MLP neurons of a small language model. Each row is named by its layer, matrix (down: output weights) and neuron, and shows model dimensions 48-143. Each number is 128 + 24 x the weight over its row's rms, rounded and kept within 0 to 255. Numbers have three digits each.
After each neuron's rows, "raises" lists the tokens whose logits its output raises most directly, leaving later layers aside.

L3.down650:085167081094107161113137160174128147136097152142139109157114141186128153098107106131122136197128110107168126101167123155082082170137086118153126117140107105124131129158155148134100107163124158151139105134116092137123138116106161084125133086129139147096103131103085103139152135137110089128
raises: "age,", "ages", "lement", "ility", "ages."

L13.down727:177141134136113116144144153127121096150120131153149165120138148150136148134145129183123133130142139175125142105126141114139149118111118125134123082084126099103134146117104115125113161110137174150105151124148153147185130115148097163136097116119112115146142158138139113113138108111110111149
raises: "em", "ep", "es", "ear", "mar"

L3.down756:146129158139088151127131134113134145150124119082100139140109125124131163086131084136125113122096084153124128127110124148129130111093112101135105091146120152121104154150080152133113156130099097137098111140079133130105098147132187108121157163107096095112148115124169102148147116124146117140
raises: "ership", "rance", "aged", "se", "ient"

L10.down830:144170165153142204142125110168159106104135097119164111112127127129119132121111113138151080131187154137099110092120084148138136110135098102169109124132127166127106112185100120123132139127097156153109148116144119180090127148143058136124146129162119103130149105156090110145106141137127107113
raises: "ated", "ted", "ged", "ped", "ellow"

L11.down870:179168119147155123148141125132064128154114111133165139116122142127106130084165127107135083128086123149144163114157133154111147162110111090144097120145172118103092152111130109173098139140126140112106115143133140137104145148141096145153120133173095089099115129124127136128102184139182107139
raises: "y", "ton", "ities", "ki", "ts"

L10.down801:116159161158160086103135152139123134157142136160138070126150091124122150138113119108111142105136142096131138119089151117149143136170146136112149120097141110137063147127130112171142130112142141118131146159140125148083154142143106133122114113086100099137141171154104126119152140136135135100
raises: "gen", "ine,", "ger", "g", "ga"

L11.down991:091104140143163130119114142078111098168128115143094121120126141101155136112153106120153081127147129085128128149093134143129150203154158114106145134151118104135150117130121134126107166109108080148149136130116125148109109109138136107105145111117108088153160137132175114153137127084135126102
raises: " provide", " produce", " create", " allow", " have"

L12.down549:149118112108097125092148094085143117145130123134133125130104132138145107151099126129101101084116118115138124107129099131147159081136124112149128128125106188121138133121129152095140138100120157152117131167125135178120113158133120151106107127140129092109117108125125099098151076129156125127
raises: "z", "ze", "z,", "zy", "s"

L3.down757:162104130114150156157120132143154145154156148140167114155165106125132144092101135129098114085158086115133152050140151120116130135133075138153111128103120079093136174162115181164121152081111163161110122095129166115095118070157134076142112131122168120154112143129131172150115137133160164106
raises: "ched", "alled", "ted", "ased", "ography"

L12.down124:138204146129136147122144103158091128120132101051137097143134129115117139071139134130146136161149106121102129178133135143087108116128093100098125125159133141151170109107134166098150121128141140112100110161097140094097121145128138139152101126112167156095118107125161088107137111107140158142
raises: "ador", "ual", "alled", "oun", "iversary"

L7.down472:120112073126108157116083128176139113160122107101146153144099118125156124113109144152136139123159139119130113107118128127135089157109159103166139110134126123131139145181105127144120164136119093148113173157122076103123133148156147131167152180114122104116144121165159123154156120156141115157
raises: "ences", "ence", "ence,", "ence.", "ious"

L12.down974:121121087109107158137163130130070148122139087138117125136076115159145156148118091128173140151129100108115145144160159134111173148132158114159126090132137120129141130160144135134156134102104112120151124138090137098083124177150086117174137114145125118123132156113086114129114112137128161135
raises: "ously", "town", "ry,", "rd", "ancy"

L11.down299:127150126147122147136140129134084084071099148139150117114131077131117128082150117122111117105123111146189135119154119119126140098110143161162127129137079133095121134090107101145143119120110153138108121148120091149121113114122074130163142131174151162112123160157125109127108139137157123151
raises: "ed", "ed:", "ric", "ony", "ton"

L13.down124:170146115116128131108100105108096140101093095175123083124109128114152151139132176125180164122065113111140145154144079091117112125120103108134118151107143136114109128115131106091102092122133129122081113156115149113119191146127135145145141084126142109116114086139143126104123137137119139120
raises: "z,", "z", "ge,", "ge", "zy"

L13.down866:106136136099108155136105117135120163154119087134186135099110091153148136107092101121122128157138099117124160127115127120163147088111181143137153110122131119147137150160141098120107117113150093096132080129094115110153136131143095137136113060113078146096108099129098126142148163140127176116
raises: "er.", "man,", "er,", "ter,", "aker"

L13.down851:133143137126115131096130124152110147152188142119123130157127130077123112172196120136138124151140119120169093144121087114121125098155135113088142129104139142107094094099121071137124091149150133155134139101159115142136174107119098113166124124118128144119103094158092177093124118139112116126
raises: "ms", "tic", "ped", "cy", "mb"

L11.down268:105145126097102124119111106108088142148109097089126154076118128131093150133090094103119142134136138077123135102146134098159154118122152178126169142143131118146158125141109182113126145134140163152119130109064142084134115103157155138140156109127127149166135164119102091169123124154095111143
raises: "ector", "in", "ect", "rin", "part"

L13.down756:167077122155127089117099074095116093092163125132138118113138134121111103095140131128173161134129134133157128130133128165122124100181119117132164100147114127110113123104144103101087149141111141182119097160172150164151155111166116150103117123099116150122133110121142144126169137120129122089
raises: "ized", "ised", "rap", "is", "isc"

L12.down393:146107143127122137105152116129117110135149130149107123188124144176087140105116090096114150135138133144095138100103169131146165148071159131109114138137136125135130113136130171107115112093146125135139145143123114114136117102129117130164113148112109130140098176140168132136123130152142161151
raises: "g.", "ights", "ge,", "ine,", "gers"

L12.down774:134114094151151126091145105150154129134148150147102095114141134136129088153099148107148142146109143116146129093093144109171104104128115151112174141088140153088130176128142135099131107084094103080113133117109098177154129108090073106163098169079132128110166123162122144150111125090075108120
raises: "ael", "gan", "les", "les,", "led"

L12.down368:085129118131151132071105135123120157114111145144145110108106087123124101111135188192145134110137103118091126131150136119112108156167100132141125159129123151124125148106103218107115164093106132139159103154134146147097122152192135137117164150133120128109144160116167103113152126143139138125
raises: "ing,", "ether", "elling", "elled", " least"

L12.down26:128067137153106159104152100107119123100102143115161157131103102124114089090175147119173154141121122122125093132143098153152085129130120101172094110092147144151151111128121090152104134116121142131106110118110138128123125137102116133137111106105168172111158065108116179148113113134113108176
raises: "-M", "-H", "-S", "-T", "-G"

L11.down407:078133150110162138131126139108109119108133133119162163092130115162111134126105149090153086135093111154159087105138144144155076169102078159156095116105152121107136168148133129144155155107079132179156141131098105152103081124156115133126129153127148167114124147109118149118143139139150122181
raises: "as", "at", "as,", "ated", "atus"